Weights of a small GPT-style language model, trained from scratch on English Wikipedia.
Architecture: LayerNorm before each block, learned positions, no biases in attention or MLP, untied embeddings, normalized queries and keys.
MLP neurons of a small language model. Each row is named by its layer, matrix (up: input weights) and neuron, and shows model dimensions 0-159. Each number is 128 + 24 x the weight over its row's rms, rounded and kept within 0 to 255. Numbers have three digits each.
A block is one neuron, or neurons of one layer that tend to fire together. Before each block is what it responds to, as a language model described it from the Wikipedia text at the highest values.

Responds to: Coordinating conjunction tokens
L5.up1398:123115139129179085146106155118139122138140148172110151128136158158126092146110127123139105128140117121128140106147198106137169134139159116111130167125169104149122111135111098111126104089115127160144120150102166138116124114138080152082089123118089142176138109146126119092111108167128116124122090136187132111103116117100129102093159105129134130109122135168140145166150146123099123116147124153115116117163136182139166125093085075182139110137127123134123115080139145116131160135132154

Responds to: Coordinating conjunctions between items
L7.up52:108129122151092137090126139127111113138113123156108165137162106177162119149169150128134154135142146140152121147136118117183133133167120129122118153142114130090130125151145174099117109099147153141103123126080123142142116126160107074149058128124155151154107141134106114153159066130122138124091081138096147094124124126101111161117198121122139096133127141135087118113136146144121150147149109158164109145101125130123123110113120149095167124135111102124139171119176184144131109142090149
L7.up778:133141140153148110113109157089119138149097144146122147096119128135156115101119147095147131126155108093113105119113152110135089144118127119138116184134135100161119121134122136145153122069109150143153136139108134191123155099123094114120147142131160127121164089147126123126125103150117109152087111173130144067125109129100123135107169118119152087129068121147115143122148154122140131140143108183123122143121161185137155139158140096105152134132113155110159145126175182097118181147094112
L7.up1499:113132127098120149146142110092110127075125107176131112139146131088111112142156140128133104079127124101116128095126179127136162145131158127118139149141129083151111136161096132141136128131147117137133105159136152166086105122125144136114124125145180107162192118123126165127121119180074167168145136105147120128069137135126098132157138099099080154063148111108183140131117146112102132120094140149137093136169139129113136089138162099127135131095110082112143111149080162130101107138143160
L7.up1574:119109111077135108163132128131093145122146138140145120115139171139131103128182123138127153145151141114123106147129120132151112134111076156114106183105157147129132094104106123119112130110124132131111130158121087120114146138114169157095140163114161149132145151164162154091092116164122108128171123087158099125087141132119213175131172097131190127075156159108138142144147141092100144114124123133140110166142145116121126144177105112165176107148133100123144152105114150151144160141104126

Responds to: Mid-word linking syllables
L5.up589:124084124145118155150155081132158118144121139132124157065148105139163138115156126138144112125150182120160131100117124118121131139148050112108135192135141138148118127101096111147106128095130160148126127116121077117124119097128124073110120159124126112121106115117108121126136139108142141165137084147144117054183090135149136135133154104143151081103074138117109124153145126096150167130135146102189108145108108177150127149113132149150115136108110107107130174110161131105119123138142124

Responds to: Mid-word subword fragments
L7.up494:146069153155126094137177127126172119151086146126136104116133142118142122114160167135109133087143138097148145132155121131139154141168129177093131156127162138118122115113124093138083135150130162135148190094089096100121088111113141122128137139123114122144140137121128146115151143130148094119131118097114145146066120115155140121149162104090158140121132115139101126123144142101142159193137174104124118119134105121114122132087113104128106111091123100107125127144127108094131103094142173
L7.up612:134057140088122059126135118111145134129138133126163109137128122109130082137152124110088176106119112104129126144122149130124101162148121156113118150140140111114113140134131106144112130145115124130150124113117124141133129142143172109095148158119147107111124152086113127110127129093158151142108127104144130094159150092151106100164157104136148166077137093118160141159150091118166134131146122091132113084152151147083095111118120112108120103127104092114136147139121132119136120114100124
L7.up1003:112087127118092078129150100121082093138136145115162130071159153140139113118142151150126123063122171147122177123149178124125176134159098141090146119116140126119116145123115098130101104109145121121120136126077116099144114133152100108105122119112094117196114120132125135118138157138061110123138111132131131137115075168114168085136136115124156107141107152115147138190126166105118159149114165147142121139199169147124127130142126121098149129081106093108128100120151156109140160162133118
L7.up1215:140118095135123082123151122118172104136141161146122083093142123106126118115137158141102163119157181143123143143156169115138102134143088156141114104119118145138111120083083166104136104070111125131132139119120111091126133101176126084126162141119081149167137172078131138129105124114082120119100152105108132119118126112110155123149142080098150158105111137101138130106105129097164196191132186123152124096123129120096112151120151162186167131137091138140133139141105114104162130103131122

Responds to: Coordinating conjunctions and/or
L3.up17:143089149101159140116155102136124138135091124147157152097129134146117115117144123118128097100116128148124151125097149121127118130130150115107170170140175097186129142151108096140080121111143139135141132081157131173112113111092116115128128129152105111156120103146063087087124140103112133116153129119135116151108141135114146138080113095134104155095148101112131128170148157111137111128123160145145154111170106165145112149120122092126137132111148112122146077136116122088154148152146110
L3.up91:130095075137145109136112093127114109140125140134140152145136124143128111158170167173064114105130128119157113083140143046118135123141151118120101126120185146126127139101136107162163117129113170158121182117143143117086111113125110150098142169171135111148166120157167147061106150119096109108109097156152141122121153152162143111121148135132158127135138141132097151085157128096109134124127133110118107155141125157121170132101146113134127099142121139092148134148136139056187157106091151
L3.up236:108123115124118110109135160130097114168120171143145160123125102114156177136131160167154127121156160113156114144107174137121158134136110129096139169137137159115113112140106125110158057099120149145137129120079122169146110118145142125105079120113142120199140119157122144108127101150100120127127099146130093107107150105116165135152111091114117117107108109142137173137163110162104132122099168162159127142159164120129163140109150108114122141127147128146144161113111151094154169130138134
L3.up315:116088143137093101133140131142119114125135145166155162104117187153150125116129162123110105111134124164105153135109125154095165144198084112139124167112114078165125158131109109124089121138123124162092157087107147137132127112136094127131090140141133171141137109141110173101147128117107121127144134114141165123122118110096122126096132139119132107126121116131133135176130110109112139132117120096163141145145154168123136149079133091087113132142128094073137093170128173113109132152129127
L3.up642:142137120083168135157123144103139118121122135162141135148198153162158110151116150134122134124157112102142115122098120096136098142116115094136139121148191132127117143122119114133125104107136106141156124169121124176132137080107123159067156150140118142128153135153135154109129120157154099100152093149119104125123152114136117101157099128152133070084092125162114146100127134150175146119151155141121071160115102123119163114121138115115120096161133155142126127100144116148108161120118143
L3.up645:132090119125122124139127135105105124131135100143123174109119159167165152108164161148102133126171136155090103105155129138154127122148120141110139164139155095131124137130124110091139101099179123137079128131134133140108130066103081152119135155111102158155127087149114122108136135139123116153129072160177134115193133138139154141144106118147149099141115103145107125171145118126125128131145139027141109148154181138127139118112153096137156139136133135105154130126166163121139162147106077
L3.up729:127111125153091076121109153130143093148113143109151182121132094132150144112158166124107129105121103110137129095101111121104138135130150133091144125134159107155119150172103106104102105113117137133110180085143140135126125131125116134090073156150138126139116115092119148146109094128137162104114116133145139148128135136127145106127106091134088100121108090149149145173120135114102137103143126154150100095111147147104115088127135129100100126147110115109153124143143156099133102165123176
L3.up871:154101125112166147128129133127164141102135153147086181107124115173129143114140122114153097093167149147142162126081087139141148128164117127088148213119116140151130128121086137106120110114115183129161122113103137139119102049143108143139115143145103186140106139145175118145121118088137130145135100112104133103110083116117179131118160098117106117116144115114152113093150094126145159099142159151168120121151150180150113101069116144105138128131084106112121129147138145104147123153114106
L3.up888:158089084139150118124147101141094086148113117132152156125117087166138145143146140202114102112187117129129134048083122124160131141177121134108161186118158108163108171124126124149172139126139205132157116103133113161138126115141101099101090126173177130108165138140163113091107092116135140143129118136143131102103101141128129153123124088131173129109116140125112106132122138119103134103188100119103131120106086156147154145137154135092120105134110140131149125091136129130091184122120141
L3.up1102:167151106113109117137168130108135084119096163106117073140140122117102175093139117139134105099156111131129126136184093129132151144070143156079139095149151158143105139147131068106135128161120094109145102114113143137130093126123138138124122129148134138171122178168132105108118157162140101138112131110092139120117075114121136129131119138102140137100126119099118113146117125152129108127142159161082106139154096146143118111142130138102139170130106121149138115123133186147123174127134113
L3.up1147:180101109104099127148154094106144132144135122126120162123122092169166138113171149193087162141209107150090124091113105119148138132129127183125108198142181098133113160156144119116138113087145153155150102102128131119107122112134152140073098152147143147143150137138129127127118148138140099096098087129135121103110108114126163139163153108117132138116131095102148131116115135118135141121181134083134116117142112134136142078133120158101123131137102110126148157102146179125140130113106091
L3.up1205:134043081140116121132105129101095123139082197145165162143163139101168101108121130128122131140143123113140133109138114129098163125139099151115130154115134119160116149139120104132155121135132171106111115167162158130141147117129143151088111135165158138126190109128134124107140089160130133110151099126181124115138077144138089124082117114153116125084107105131104104140145131094113140106159119114103132103149134129085167120150141112109160103142143135101135148094176150135111182127082107
L3.up1225:103086099132143120131112119123090071163139132131117171138108177121164159101142137176106123124168111107146114120078170137119127127210118153166110096144153118176118154088134093142141085122080165149149128138125140106119139171136122134125106116119162120114149111150118141102116070122116140101153107156170103139131118098082127137171156129113102112109097138158158124117152132131134128141112148134129154144142122089137141173102164129099165091157141141140168109152126125148083184114107159
L3.up1272:133124112118126116102077167134080139177158120108162176129132121126167101104120158149103127120165124104139112118108146107143100132126137118104125160139155125171121140146072115134137105105113126136129149096146160192110130116121087147095097169133162128158174077120156133132121112149152089130141090130145177136121103135124116126103129108132122104139112053135115116179144113127086127116169073160145131056125129173147154122130083098156080124115128144153137120130122139109133155142137139
L3.up1361:112071113098191085164121093115084113157129122172149141124130137133176139143112121137154145135128120143125166123149114162095130137171126139108115146113162159128120113138140102151138135142114131143143142123129127148141145098080084178119121163133089078137119095142116145130106140168148124084143077097168129116106164120106159104106144105138142113050130101132116103145154171148129148120136108114131123117126102145150175138124130086148134110142130144152136133110157166140159135103122111
L3.up1495:120110152081132157095164122126096129147138156143165155142149109147147165138120114154153133152096123077161131080105115153138105135139133136119104120129138108129118109130105098122162109139113184119155115117134086116137132102129128133123108178114136104154132133099105133122106079202120135107158073155128139120128148123130143142135136117119104068088102108140121128100111114131128130155161178125158134165183096139146136160158112136095096096179144170083153127112119143129137152153120186

Responds to: Mid-word fragments before suffixes
L3.up26:109126149121159136122094142111135138127141137104148121096130115080166097087140144109111128112125124079132134142090153131160133136115106128141135141147128116157119104146110152127103085089105216105108146109108099129096116125136110112134134128134088146157111155160106133136087143082111114139133141150111158089103116138132157138114159066107086137162136139095127120150115135102115164118114117131159140085129137144137084117123109102141102121077087099089147127132133152064144090124147124
L3.up175:146113118135137105138145092114140069143118122096095110117135095090078156119101146130127141096152127129140129122139162171102130139116120128113129140136147122131125163096135128127104106085122157126116166110103096165091114135158136145104110152139127105158146144147124114127110099113140141185112130120165181138123138084134119127129137094090132137151114145123152161176150147100100152170118125097089076090126146138141130124120148102132106155097083061089142141121118158063150128125150148
L3.up302:114112122107131127134156080142125111163155162127107132098149131109127155151135098150134075123095171108163123158116174122115124146148140145096130152130124151121119115125101095143185162053134154101133127103134166138134157123105152134120133172126100127111079093161129134157141137118120092140098123128109103135099177119130139159151124077134123138115114111112124170127149117128123129142108135140153134132148099175117138120147103114143107151128104131148140122132102130062180129104134136
L3.up390:103125132144136124121117141126128149134103142143162157087128076141124095094134136121116128109122131128148140136099174153131123139158104132163102162141132093172124126146107119124114126145126138149132123138146127105128139073122138124121137119146110092119154135082101134085146136119117111126193128152105118104113100119121166139100144106118130103109119112134126115132174120120114131151176130130145100119168102132137088121106144103118119121070118123124137126111137113079102094162122126
L3.up417:107119114121178119125080127096121139126134117112122124102128107129169131121125167093121146072186142113127134123083119155154127126135092109102141158116136125140133137156113141111100097125124138093121171117110114147122071104131084121146140156134114116172097172125120140101140135101149120131095101141083116114110074121135137135110139123147097122116139078134113130166145124144148145126129139164144119090177104151145152104141089112165101151119092104121131145131158138091109113119136124
L3.up514:128105151110104125138138159145124139122127128141144165112148143122114121101122128115128108107141127132140116139118120100090125136145130093143115150133111148146127131090129128113119090107122145142110194128122145100106166139121099111142146162078134132139144105137061134158153118139121096135184128149126160135105132108116171110081127115106134111123124087107150150174148141122157156154126146090122118143115107135153110138124166129086133139079117073089131104134130173092111132106140091
L3.up543:125144145133137129128145162121127076135147105106120155103143107101120136096115171117086103116098125117128132169096155201131152122133071128138087148129135123119130164128168097121113142063136119126135149094136138145115113145113102148115088112089097136134105163132136141162121126111117142181158157126132104123130153136109136112129140075118082133152124121100140134181116161126136147141099097148145120106165140144118073123118132103144104172123092081141159160132106129090169084134135133
L3.up713:105121102128103142111133134130122133132171141102174146054162123119160170103125105136166077139102142132116202119095149142171127144129093122136086158143150161147120184129092132126126104140112166107158137137121128083134152101114143126144129149150076100120112120078097118158139136152130085107138116115128136130095107132071143131138127092123147088141112069134126130171141143147119139125130166132151116125132106140108129138140154136092101116123124162119144074141121112116084120146155115
L3.up782:140085145155109101153146132108123119124134135138103128127129165119127119106102141121089117101164128104166161128128137142124108148170134128111086147139137157155117109129133147091104106147137153105076177102097106142126113089142125111135144148130111110167107140129098101138111131117134110143127113120148126098107077130154135096144168117103150146100129124124186128197168132117152143155096197152103085102144163128105089152120107137106183179102103112124135099129120115081140108101099133
L3.up976:109121113153108127120108116119146105119137129105142121079125118141144134090087164135115120096109145111117159102093120124139117140123094124118079118104139106134113130109123150134106148109084131116144143119102133150130126118141093099127126101059073141121102145145079103136140139115122142119126133143114166114151097112109163138137188129096149118138085136146068118176141144092150159181150103119187140111129119123160113141109141163131133129140069149150143143123165172132123093120123132
L3.up1161:110128125134100131127121114127145143150136120124132096113155133111106133076106135132114171072114170089128111105131136120132129140115097154144154145172143081139115135166073142124137132107104163090140133082138128148145061122073110137117131132071079170132110112154095136133123109105095120127150063115123120113114112124126186111104148089092125112134112124097091132136128143150164156155145131128141111090139121130154136162113096110125144130128108108144123138135107112084115092136131108
L3.up1280:142095129130119092118114165118144114168149149114138075122134113123098127119106130117133092086141139127105156156135163108161115133125146133109091129157115176117123167128133123112117141067134138120124150097118118117106118135128108113128092158163141064135161146145108168136133164110117129075129136142150116149114162114078167128113165102097117087085143131140110119123113158154144155156096119138162091104109085168134105152127119133151158138081112098101140141128121146056164114115152125
L3.up1317:190129128109125126124119137122091145160128129106169088114140156105161112088156123117128112138150118127158118133154133134109104157103102091088117140134159098128117139123132094136144137120105133128100144126141139151134152134091084155121122155144126062090187140125110146131162115131159084116121104129142161156185145136158093145132137089122115136090100127131134120122139136117114139113101135094163154109144115171096147155140148086165153112119128098080119142148110143087150105142146116
L3.up1518:115118128139148120130180140125149137133140123102155157061164102115137148125117130119110166144115149094121156117160136125126099121167059149102141095132141140150134102102135108148091099085096135100153113132111126103122144103067106114144127152127086109147133131134127102160138152137130126086132103125113146120091118160061163133106127106088157107131092107092114155140119163108155148126139111137154114152087105147105133148131110080179126117113130151106137109096116131084144122135134142
L3.up1520:116111137107134133149147106114149149160108121131151133101121114113144089086150133124081158093116163105135121136121131103117116149098105139111124173128171122128119130140075118135151106097127135139113110140091125132117116104101122112132127192115182130143143128102078125105125144127096178139123136136165129089175145086146142134107144084124118121075124127100121157130121120118128132160158115128160127116118153120120175138171155097155152169116102088106131142138127142128137103105150105
L3.up1566:104142108134168090103140139113129144099141132105149169109117112102115159098101147156108140095114136110129144150112104176126139147122140131126137100114121141166108145163140150158156117135132132071111137111141116152106106097120136148109077135114096092143086179125093115137091095125095170133127130138127135112146124125151165107103130118097113105128132149180068138129121149094130153175126117113085117061140126139146135118116079117165104154134098091166132120142144130152103104109155154